{
  "d_model": 192,
  "norm": "rmsnorm",
  "qk_norm": false,
  "attn_scale": 0.177,
  "parallel_block": false,
  "init_std_down": 0.00291,
  "grad_clip": 1.0,
  "schedule": "wsd",
  "doc_mask": true,
  "train_tokens": 178600000
}
MLP neurons of a small language model. Each row is named by its layer, matrix (up: input weights) and neuron, and shows model dimensions 32-159. Each number is 128 + 24 x the weight over its row's rms, rounded and kept within 0 to 255. Numbers have three digits each.
After each neuron's rows, "fires in" lists the words (lower case) most often at its 100 highest values on Wikipedia text that the model never trained on. A number after a token or word is its count.

L19.up245:108125107084106113106122116146160150109151113098108165134152148084109107100105144153136103156094102159167101117131130109098127098173129138135130141138151144112129140112133153107094160080194116097100125108121166126155163145135132152118137116135122119196153106135089167169106095133149122154144113135093098156129081098122103114159133069147120120138140155125141146139161107102125141149146
fires in: "his" 36, "their" 15, "s" 4

L12.up629:157146088151114127131151099181138163127115117145113173132117120087112102125117158103144111163130126130114141134129100136157146164138154123125123131091169085149097129124138148141108141180156067154128119145141152157142133135152121133135139120130118119144126103133154159107080133109136112171149124084139120156146126109132145167117120139103104094145132153070112156150131125150165106144089
fires in: "was" 36, "did" 11, "do" 9, "double" 4

L6.up120:183111113105104120152121075129138127117155139099156111111100120116118127132119113139153162170122120135134106164164128147128101135152113150108139119116113132094127119123151090088114124162112098131121094095149168109157126171120172172154130096115140146191110159112132135119137115116145113120146171146097102122133156111122125110098131150128106125097105085102131139118163107149138091113108
fires in: "career" 22, "party" 17, "country" 12, "nation" 6, "division" 5

L6.up599:121146117126149103108113063124118149139132177147136137146095139125115126146150148108148116184094116145133138155132120094148099131121155142077095101136135073143149118139122133118149182090119140113149120131130145122163106110155131094115118098190142147170126132163075140108126159185113164173103127134144142146148119145131073125133100166144099152129093122145106120109130142089135155098165
fires in: "of" 41, "multiple" 5, "above" 5, "anti" 4

L7.up766:116113134140071108118117055191111154079157114126145122143068083138136116089140139133209106115160171103152097100119122118135160102118152128095122111076118131101125172103127160142143125142091081132090134137107122121116128141130111149136133151153151100122102135100132106166139133116141119115184136127153086116109108148112128126114145106126132124122140137085100164136117112125096105110155
fires in: "not" 33, "rather" 8, "notes" 4, "t" 4, "files" 4

L10.up744:159102146160120097127170081165123127128105116163116142141113134111133119127096134125137112122117118145096146132145159136159190128114144138130097124078125113139091148147138150137114161115120128086133153143148091142091099127138137118132125106116111128141137117126170178176124143095078098080172148133108132177159129128186146107157138125157093165126123122101110143157106098119101155131126
fires in: "and" 85, "if" 4

L21.up681:160115105098127153144131161140158115087131135183124143108146149073085124162141164147159149100130122071083154127134122105135130135136114143128134124116167082154117150178151160166130090158153082103122132081146105100112124114166125103105159131118133160103152113140116147184156119127095116113154096112156106172170119136156124154133131141137128100147132158122149091134129098095102148131109
fires in: "from" 35, "of" 22

L19.up26:140129157117116117104180088152119132121132113126129126103113111144125149129156154148172116091148148113100157134131117084120074136154129154125143100100118141185132105135120160123145133113111089188118129135065113095166135125137153106133131093119113134130127113134123158168148135170134111127084118125067122149154137090134102164086148110097119081117160180140103135124117125163126118108096
fires in: "were" 38, "was" 36, "to" 5

L14.up622:140135100155138134143131134090106096151135148173132109120093153134150096150134174146153164141146160156124142101098151181137114109126140139118144184142080131144080152117137134125115142176124149114138095096073089187139096120168084106116121118132123172115134115110152154138117122137134109103099168163142119121163113146138097114127144108143131117103106102175127090106112127137125147104141
fires in: "and" 32, "name" 14, "or" 10, "known" 8, "named" 4

L15.up137:142106147179102123141104150170136076201128133148087151178158123163128096113103095120108140139104107098099159079113153103165096110119150113105126123104112111113060180105147139133165141084153156109082141116090137138117101153166135139155152145105121108154150145136131152111130118141139111100158150133134176081129139151113145134150144121105126131159131120144148158114131108113151147120104
fires in: "and" 44, "but" 36

L15.up397:150103135118183136118144101151140129091147142115134124113059106116096134117111140145132099129112133101123136153111116085139083103157146154162115147130151135114121158131089166100139153130110142107132123133132129122124161134148106162155133117145166147126169124144167132136080120141108156116106119159145155112150117183167125135089112131156099144150174144143103102096152108166125139073121
fires in: "many" 12, "all" 12, "one" 11, "most" 8, "any" 7, "much" 5

L16.up404:139098102126117147129114119178103125157108170106142161111123138078152136112139105140127139131090077102131133139170136106177123132068150136093147082122155098178139126119159140130083137118147150113125096133096107129128140103145143138121143130084099140136120143112093147141159110133140155157110140115131153138159112104156142108151142104131088137155089113119084123105152144105145052118118
fires in: "according" 14, "did" 13, "do" 9, "should" 5, "might" 5, "could" 4

L16.up651:144121137107143158143145123153133136123142103126105141092129120129157106149104075127122144092145144098122109116134122107147130136092069132145149155150065140147101097118153108139135102113130088136168141140128126171126115095163150108156089140131179157126120134155172133108105133168122071150142141118116133146161111113158120139128144105046119085148147140115108121174081119177127121129109
fires in: "was" 25, "were" 23, "are" 10, "and" 9, "particularly" 6

L15.up25:128137200166081110123136129126084124113167130121172138152126136117186144102151114115091150151129162145107129115115125109123143113088134147118131112109154139128146182115134097104103125096103154111146141149122116166111134132128106098151117114148124147150155112146085157074150142131134100147139114153148124133129138172159175145113168139095118138149136089116120134188119103116131103145093
fires in: "and" 96

L19.up147:146083143116160105162139138107147141156094137120102140100097113106149131113109170108102068125181130140081159112078130162132160130168123161126130141139141155138123137132135139123107110121134098136115098150146167166128144109146125167128127171123128149171127136086143123115144114140126141128160094091149093166114114094157108156110156127125116134164138128110151138114141150131163107141124
fires in: "was" 59, "battalion" 5, "is" 5

L15.up756:133133124126121139105129136094152149152145150163097174139098109117116117121124141174130134142112070147142104104166143158142078143091117137134118127101138136215133121156114157160115155129149147109151129132140108142144143133145101149139154133135147128179129112128166136109135108114116125152121136114103140156126158075136128152081155116130097144188171112150152152135110161138124129120170
fires in: "to" 39, "important" 7, "has" 7, "might" 5, "half" 4

L10.up569:157176138162127151113085120134104102164108130099136165083117178146149147113135139097127135136102124112107140139104123172113123109147157120078142134154158183165128134093158122183126157136143152135140116141118110146137111155173142113078124115159125171138120145111108129106164154135118128096097137100159123188135082098143074148109118150078105134145123131137138124106102177129130149130112
fires in: "with" 22, "for" 20, "had" 4, "offering" 4, "of" 4

L12.up48:147096116107159171120146178094140105127149171125099115132139126169128144139138115177159090138153120134102132124126125109160161120109146125159159114113174122158109105118108139173127116184111120111137136120147073121147143158131100108117133151138092116121121139160164119154144131136089155144146138132088127122081101111146080116084128108076127140133085123108126171146157120067147122133179
fires in: "the" 60

L11.up443:128107140100129137118069128122126100136133103113177138131148118142103134123136176149147160137131188156103119098064129128139100121154115127141115153122152118104131102147134148094118141129142125108125103126093127144114109121137109118132093165118108111170103076121117142106156136123106142084117082101163162157137115148147131121096155123069158118139125165100131128150100174165110128125099
fires in: "for" 44, "with" 8, "weapons" 5

L10.up192:126152116142132107087173091125126159146152123124097154169126088160133118075074131116149153139131140099128138075136150125143138130140159159137156108118103090104117124108120138111179165120144142175121081114161127130132141117082128136113159133112173128107117194165121165179096139092127146130122117147134158100131123095113122133122139090143098090144128173090141096125120136091140124132138
fires in: "during" 23, "following" 10, "despite" 6, "to" 6, "ultimately" 5, "promote" 5

L14.up97:094173145152091138094100120135105157149164151162153134140155135120089105125122116129167117137156106122125154097104153126126122131121126120169151110109157139141160139085144111118136150133141154114106118059151145136142142112167150124096124117146167141176133134145107131126105132135102110110156097099143116140166104133171154121138157147123101150173146121103122178171111072106140107145109
fires in: "and" 69, "television" 6

L14.up415:101123136127132106135086084159076126130174125129165147153103126128100103104182144073107138118153150159124128140129116110154191105087126112108144145108138115130123135096137144172159129117136119113122123128094131102125111138139146140157115131134144151146129126159125149091127135139145169134151152126117137105174163174138148105133103163129110144144142089154116128104166134152162115119162
fires in: "one" 28, "that" 11, "four" 7, "each" 6, "second" 4

L10.up450:120120117111074094061140119111129125127149130172091125120098127140140132164118099100125105119117159124122104123139139116127076104143150170131101139108126118142126103121107137149137134165177125140109108091165110142093128158116098131105128121114163119168126140102174168125144090168107124119108172107113095133127070146128135151099146148109163116150127101109128141146091149152166138135099
fires in: "s" 45, "its" 15, "his" 11, "significant" 4

L8.up476:147114096156121131113184178115100091131140101163104140152149131111144138154126182116131105129118147107103148148100111169123143124104121170132143107128146128140155153143092148088131131183135108172113158123129126174129133125142120162158107102151100142129182142182130169131137168127170116112141184107130117105148148138139143145113164104137148159108137116120123139135111112113151106126165
fires in: "he" 54, "she" 13

L19.up517:152112111138117104175119122156131132116117131125151142192154127144116135143158125134125103100110137140064123138140121146186141144131111140144095106133107104127113084135103111119099089118115098117107055143160128157154125144139119137164107145172154118117147113122116169135109091147162084103192144133134136120147121135127112111146154140120136118108134170120106132034097129116130156165142
fires in: "on" 62, "one" 7

L11.up297:141113125102121120107154086114135130143114162152113105141116167106125119157158129064138179149112150156148101138104120150114168123187075137111085088122137130163164101131106111160097117122143140149104145137155096126112151106130137138167146151166124126118115121152076109153115112141123112151100166103120116111130138130103139176144162130122164128141134135096116142120157101109135189132133
fires in: "the" 19, "he" 14, "of" 7, "at" 7, "his" 6, "attended" 4

L14.up81:151095134132151135073100097107115163129135129141117128118109162134168125125120133122174133156111161135075092138120147091148156097117089163134117078109149134143138132097142133182110136123096119144162124087176120150151126101106080174132128091110129116085122113121131175133145102118119087127146142131101107157169096161119139121145137126098110059103104111124140135120107163157127113164153
fires in: "a" 36, "mathbf" 8, "1" 5, "frac" 5

L10.up391:085147130126130104113126098129162126121103189132100145163124179157130109092149135110075148126158165180162161120111160117131115115115122086135137143088102147108080111146134117079149155115166125101133097107135117160091160134160121141153134114110159110109157117131098127121127147125124115197122154136132114149154112161133103130114124095135126118150119112110139118142128132095100073177101
fires in: "by" 70

L6.up420:164093135121147118115145132084125138119131147143106107151137143128086125116121097130127093127103154138081153100119098106114149140114126166104113124152124120157081142153159082167133078100171133108086149111129162171094145174127121054132141123145085179161104103116098143095109150161106154118128108142150153123136151125125152130134116147138110101128149109149145135166139105136137145096118
fires in: "chinese" 18, "iii" 12, "ii" 10, "except" 8, "maine" 5, "business" 4

L4.up201:112166139112074127128176111162120100139121104132175152127114155113149157148176111168121100110132139108111107154096122120138104142114121135097137100081089122117112111085180112131130156127166146150142134116123164134128126167121133103081120150127145117096142133117111098118112120138135111119123103124110124101114115133112090094141099156101083129153088101106100090145140121135083092160133
fires in: "1976" 13, "1995" 11, "1997" 10, "1996" 8, "1975" 8, "1973" 5

L4.up380:090139130106108101132114130109127138162158170110123148134097146141105126071127137178087092098122112136144130085131180109114118145150135177106100126116156128137096132132125115160149129131153138152112172132152130101107173164071142111130156125155120148124126093164141137116126129087139111150108158149122159147186101111178106143134131106124117138123185107130117145148095140131111100090163
fires in: "would" 20, "will" 13, "could" 8, "might" 6, "help" 5, "san" 5

L14.up650:144117109116127143094129103092090141121139109120142160125115146162119136139149139102101167160103153152116120116125177090130142162178121098173136101096133164141091058121114132121086101101128136151119054144126154114151121136112137133111102106121096095119130099126124149141156144092123107136124104145124127091114120149149124144129120140123146121140121140084124090167100138084144113153164
fires in: "by" 24, "nancy" 14, "franchise" 4, "residential" 4, "a" 4

L15.up247:109121159119135124072111136155125078118149105130148167137066143123088115135114081134154111110126143143100145070128074097147094104152151145156144128117146117119135130121160147125139112109120156135134150092139108122180152137144112121152156108150131104139139125164143122155102158124123148169144137119109111154144127177158173107117086134128096111142181128133120142136112117173099175108107
fires in: "one" 53, "ii" 8, "iii" 6, "any" 5

L4.up694:124159114156106135157093110164133143095110119136094129146148158106121105086127135141145140155156121119154118163093150157159084092098109098205133140134153132111114113130128145097158108139144115131106138128173077094132136119149156109145106111108170123138129127146147117168093144127108130141117152135112141114114087165086120141145110106104145094130120141116138121142101137075108131155161
fires in: "by" 39, "what" 8, "kemény" 5, "founding" 5, "found" 4

L7.up581:101108127191130127145137107120122126163138109140137174159103158143169094071144131097120110166109094140142096124159131107161127118129078162092146119137182160149121140155104133171112126123162181129117170130161114122106157143148112114124072156111120120126081166124152157128144098140124141131126137101135135107180122155179122136120113135135119121153063158148151131121115103116167141105118
fires in: "and" 23, "scientific" 7, "available" 6, "certain" 5, "religious" 5, "crisis" 4

L7.up499:104099123135138144105093115171076124105146131120147154144139099119164182102141138106124101202116121155089114131099139117131114127149090154144149231140095117129162105135128131140099153121153135091135173137158125085145114153156139112134119132105180149134105141157141119132129131114120151144109133116090147133108130135121112113070121069126107119122150114131123115173151131117102140138123
fires in: "the" 84, "they" 7

L10.up493:128155138127127096142144128139106123084149122156158136146151111104151079161107139096114111111127132166113135164143096126123078095109133123142119145134134127165114167100154091147115139129107118116163117137094139139141121106133173100136117068116144105148121158153123151140164111118119095113117152167095113131116101176142155128097115119162117110097167107102126157083103102106149103108111
fires in: "and" 72, "development" 6, "destroyed" 4

L11.up256:123097110131075137115123137193128081132144125124099115140111145129119096106118142115092076133122170131108146117199156105092125126100143127117103125085096144143094156134150171133155119146140160149106088136115148157135073144155143155084112137109106116137112098149063134122146126131136109168126151171109130124111109111160151133149082092144144155152093150111099091135109113134125138114123
fires in: "but" 34, "who" 7, "however" 7, "francisco" 4

L4.up753:127122155121199141108160127139141153189147092163148124115143109076128114132133087103117151122178151149109133105156142133110089120109128169103172082172131103132115102106115101150115131090137147137143107163148091115112127116147136123129105124146161111117087157173131131163094108102086132135092070121087147150119092151150118148126095136142106101119142096136087122102101123130138151107165
fires in: "then" 21, "founded" 8, "remained" 7, "within" 5, "lived" 5, "without" 5

L6.up575:191129091127120150117112137149121114137165132135173137166129128166114140129120125175128169167126150117084143117124113138142147165146121105114108131129084126112147125090134170143110151089138113111145102132076092156109167165156148131111129141124151135131097154103127122140142095130149125129131114135104159144127118159134122128057151113186134135099151128109096091161126132137140116131138
fires in: "but" 34, "though" 8, "while" 7, "so" 7, "begun" 5, "source" 4

L8.up710:107131137158114144132152127130164114125106077103135093105131093124132129135094149133156138166106163128130100122132078122091168123141128086119158113090114135091133116097158160164140132146131191133124128125126072096134174124146111144118146139115135128150083119123149123141105147151114138125136130134152106117111168109113111127146107135108105121144154135138080113138098124139136103101160
fires in: "first" 19, "second" 16, "third" 8, "3rd" 7, "1st" 5, "2nd" 4

L16.up36:113155106111139126136101086072105150146113154156139139119146135162143097130122131105177112141133131129129150119139143103112108126166128131110172117070123121117111148164115091180178136107151138129144110161121170105077117127105094123108132149130096165089128140141095112145146133134164108112114107108097145129119098127134080168137102153127134135099143137143148111138094139094136112151120
fires in: "in" 41, "of" 31, "to" 8

L6.up331:125134147126132122122128080127144140137156142123119163147117141087121113121205120102146156165099143152136174138146062112130151111122157092152103139120127123105079149139122136118139146142120145130104166115124075099142171086106148122113085155115129172138116117112079115144126108156135170132115121117125125106099101100095131116115146161156088137112116154101130094126128116205136134130110
fires in: "second" 12, "1st" 9, "3rd" 9, "western" 9, "first" 7, "2nd" 7

L16.up25:140122111175134128113135112126190120087120107154144167150144141140140133141138114110114162130166149129119165121128116118181119173119123099162109184115124126103097131142164123106143149139146116142085143145139115161064166148134111141119133069086153115097096120125150130153161117114069138141088148122093141138139126152098092117097135178124122124169147133142157105123101133103149160123110
fires in: "on" 43, "until" 13, "before" 9, "born" 9, "of" 5

L7.up216:143123122128105163169147159134156148109148134119137160148085154130141196109136128163110181139106122139114152116141129108092112114114152149089171138146161131099117126129114143136111150144100095176126133126168069077137141128163160163121105121126100134149135163172089127117117119150106085133133104145128156093154109115130093082114122144096158140145120137113117152149157094095110083165112
fires in: "the" 87, "they" 6

L6.up378:136118115126108154093102099142164101171104120130153135118095086113133135146142126101134105117129142150101122128117130163163155116115147105115110061120127112103133149122106145160082114110132121141135086101156112111129116138146126140193132108144101116107124128110091154146110152103110142112122094094145117142137143147129124080154141140100182062124161100151157091154084112102140139095128
fires in: "born" 19, "died" 12, "mid" 5, "following" 5, "august" 5, "middle" 4

L15.up7:126093122164148135166108130154134114166117167113127122134096125142159145104124134142111133128115114121140162107149124085083073082137114128116130099132101111108144159101083097132136099158153156139156159121116121125176094107150116132094114126124127118136079123113143140133105160136111152107143132127096116118147135133096099101101071121092149137096146135172150139141140124151114127095123
fires in: "years" 21, "early" 17, "year" 6, "later" 4, "auxiliary" 4

L14.up345:118122147120122124120138122131105122086151108126099147124100101104093157160139163119138129136115120150139118166086148147118127088155158144120141113131134109155093116095139155101085130155098103135117134100122089165091078139126087149127097157111140140144152144135154151118112128110160173189134152151119088138117138162094184121097115123091124132119123087145171126134128148154137147103132
fires in: "each" 23, "one" 20, "first" 9, "this" 4, "another" 4

L19.up547:105119124157146117156118115109124125101082142147096139092149091130128108112155147086140093127144108119187111101128097148123151103098079118111106116116132094088124148091098134146110159151141106084169155096136134149093181116121117103107114168111208101116104138140069139128135118109103107126126121085177095077149100118156128129132139156141084126144126099137167093144121157109156113144095
fires in: "has" 42, "is" 13, "in" 13

L8.up566:099155142119146119118106122164134172119118118131132147104130113101125135180068107093141170077096127177130117089136121128094105155131130162109127141157096127114159169147115100114086139107163133143077169132140155110157126160119157103106136146140102119170092139125110145124145128155187169145091109125128119093150107129082116151094117121093130122116147128118144111119148129137133164121146
fires in: "their" 40, "whose" 8, "your" 4, "wilson" 4

L14.up728:109119126168136107131118119141117137110141120121147170106144110161170113106122172131120094120098169140078118135095142117112116101118147159136175108137148153145103086138150115159105160139124185113151138129173071134128086160137137142147144128137140127148099074119147172111168096123124089119144094125136126145129135119149165113151120136096131105142110164104111132133090115095125130156108
fires in: "and" 53, "on" 21, "for" 9, "of" 5

L10.up368:136154100126122097103143121126153114111133113119174127122157123076110127125080119156102146175144135116117098123158163086140143141150158091122098144167116126103112137076129111169137102131136137117107136159153122169129115146146163096061118135123158154107113166099132183134139147131135069159113144131083139148142099083124121104102151123089165143151162096114107134164128183092159133155130
fires in: "with" 21, "although" 9, "after" 8, "to" 7, "despite" 6, "than" 6

L10.up349:167134110149145100144088094152134113113107142153150136137138126127170116102194159142164110150109157083118159103125135171123086117128115138088100125092142114110125108110152156142108145144117143090110110181112152141100106096114061127129132089139182129105103169123164158157142097167108126146183134126099090122137096110109117108135142130126098125099154165119101105116116134143106132140163
fires in: "on" 47, "trial" 7, "trials" 5, "harvester" 4

L7.up103:174137125135118133100133084161147095118144102107102129150133135118142077143099133151138129170089117113130144149088159141137165094078128123078162145129110142101129138130130132083132118148119121110120139154109127121166141154137131149114129123142108101124125118133106128153073161078137095120091090132165089145104128145103128111116102095113118119163118123125140174155091129176111100146116
fires in: "also" 46, "subsequently" 10, "later" 9, "quickly" 4, "alongside" 4, "and" 4

L11.up704:143185134150155140173130154120171098144128130133165103146105106104170094140099185131091128135116112145130165103110151132164137135139142155141093093109139077166063145178141131105164129139095149101142118118141135132119097142144132141128090119137142156133100137133163149078115114119078128165120114127112143145083118116158079150163128108143110136120180128127155162120101137127109094122150
fires in: "and" 92, "tournament" 5

L8.up40:132143107105103136104135139177071150095127161142101102116090128142147123106124117112154098100111171137105096134125151109109095154082143103164111116106171118118112164147133153123142104172102112164109138136134156106171149131124106094135135123169139116151094110147125144159142138075121116134100130140146108118178125135128108133101133121113127104149109132103135146155171096127111154093098
fires in: "more" 20, "most" 17, "less" 6, "very" 6, "becoming" 4, "colombia" 4

L8.up219:150140126121097146161152188111094117115114105118113153152124127170097141111104137139073091125133119110155141069132122157104143115134174164123132130091108155132145101107157104139079123123122135143143128114132135092137114110129148144131125111153117130131153090141095155130132112109183108141145137118087174118154092136121157145137096119108130154151162101115125121115165134091083095152141
fires in: "to" 30, "t" 10, "might" 6, "can" 4, "2021" 4

L10.up673:102096111119134130113076122177149145121159159107117143123093158124103086149101145161134127130100125146142130142139099107099127121166094159132148132123202120098121125143125114145161132098150138093109153087135137108140163151134121142139123106142168160097155093160126106158173130129121153093096083150104121101135125083134094144085141132130100088152114117142144121137121097169130150080123
fires in: "many" 19, "several" 13, "various" 8, "500" 6, "most" 4, "five" 4

L6.up134:111164162168100097101140068153143106130130154146128121114121145170126115091168091100140130155152153111133144076145161086111141094125092137128162147088101147096150102114125111084157138110152118146092157122138155130100125111149146156131127167155126108140145089127107111167094163135107124145140107160143170113139103130118164116130100147121112111131154156121066110112078126119092117147106
fires in: "at" 64, "officially" 7

L10.up488:149139133147148137122113154153108130088134107155117118125125157161132104130094155101122111131144158138101130140109092171131133176109157148181126163106187125093114178103166095149146173098132113096149148133150154149127142103134178142096098117105115117116123135177142095118106132149153104117140143087120147148151125088141090160125135161127088111172155143174129095130145162095168113172123
fires in: "as" 18, "with" 16, "take" 6, "provide" 6, "gave" 6

L8.up550:145115103098138133102130148119096109157145172125134152083165130098123123117097121114068145085130136102150136132121160103125145081153175128082155118089121109102138131079130125157127153092133085124122160099134111150147070123135140149154122124169169134122151125114125166142110151162114108171099095083128149137147118108117107148125151140190132098130143136141136120129145110084137140107111
fires in: "of" 34, "throughout" 9, "once" 8, "often" 6, "above" 6

L19.up737:149137124094152142126114097106167135109115069105149143163117145155088143126155108115110147159132119132155146121131110107178159091145103114153144127159087150095130154153132172143115102059142152128114087142128096118151151117117122128111108122126122147143160116125098114129124167127147145119105095092117143091133111146133115134144126100139176151151147130128137139129111129169081116129125
fires in: "an" 57, "any" 5

L4.up466:164138146116099112129079134107111140165140131118124112146146130149118138103137153126148117100115109132095148187152137113127095100128113173094166117143139085148097120162130107158120148095137119110137122119113122127137135132123134116148163138081143122129132128149158140127159117131095132134109129106111147156096130095116159174106138127154076115093163085135100160099097128086145110138093
fires in: "to" 56

L8.up687:154146159118105118087127126125129120137163122119120112119152117114155162161121146123164126061125112092102101110114125132111151127129110150087135141135127114151102120165179104087124134173122103127093120101108113148105102098142108097146168138158153117128141138093129150126090157151146112134148132080121130147119081137140112111102164114089131092180105131113167111095111128150130167150128
fires in: "of" 82, "dec" 4

L7.up110:137163109091139130104116120124128107097129133097151133128134165104126147136138144139094137099122111173095119117116117128173151102130139136135139102151114130145126134100146091120165171133149156120131125100136095167135133117128090166090118124076160141161090121161110166114088156093114085117120120136143111143119134155141137143144095156100100126131097167152147118122125145100138129134090
fires in: "with" 43, "length" 11, "dartmouth" 5, "auxiliary" 4

L21.up531:147148113134124122075175120119138080135141147142115110126135151161149097154111122118110146082097145097120137136138149111153106117105179112131095125136136131093139158098140093125141186120140145119129133119145135188120136153146122156139121149101148107070107122149102122114132111136082104164117106154106125145130098122138099094086092125138113165134127174100188101129096124152125113147112
fires in: "with" 56, "received" 6, "following" 5

L6.up757:128164156122125135100107128129120140114138086141163160148124122135164168119099110105111101122114145121115138157114078132112162152080115105176152127104105140091099110103081164113116151151133165140143128145120130135117114100143091138090111115140098134124144154100111145139145145136149117092162108102159160130114128145123128114117140106158094108113164099103112157146090141074106147112105
fires in: "when" 14, "other" 10, "off" 9, "with" 7, "if" 7, "after" 7

L7.up760:092086143154134102100110113125102131117116114132120156107124132093095105116100130116160133123140126173169144126164124150090123089176146127112162124138160165166107098145108109149112083106126101135110126121141149117108099150116150141143114123105106143131138112127104113055101153111165104167139134146086177137149104130144138114136127130154142114117093114056094151141098131120119113106115
fires in: "to" 70, "t" 9, "not" 7, "should" 4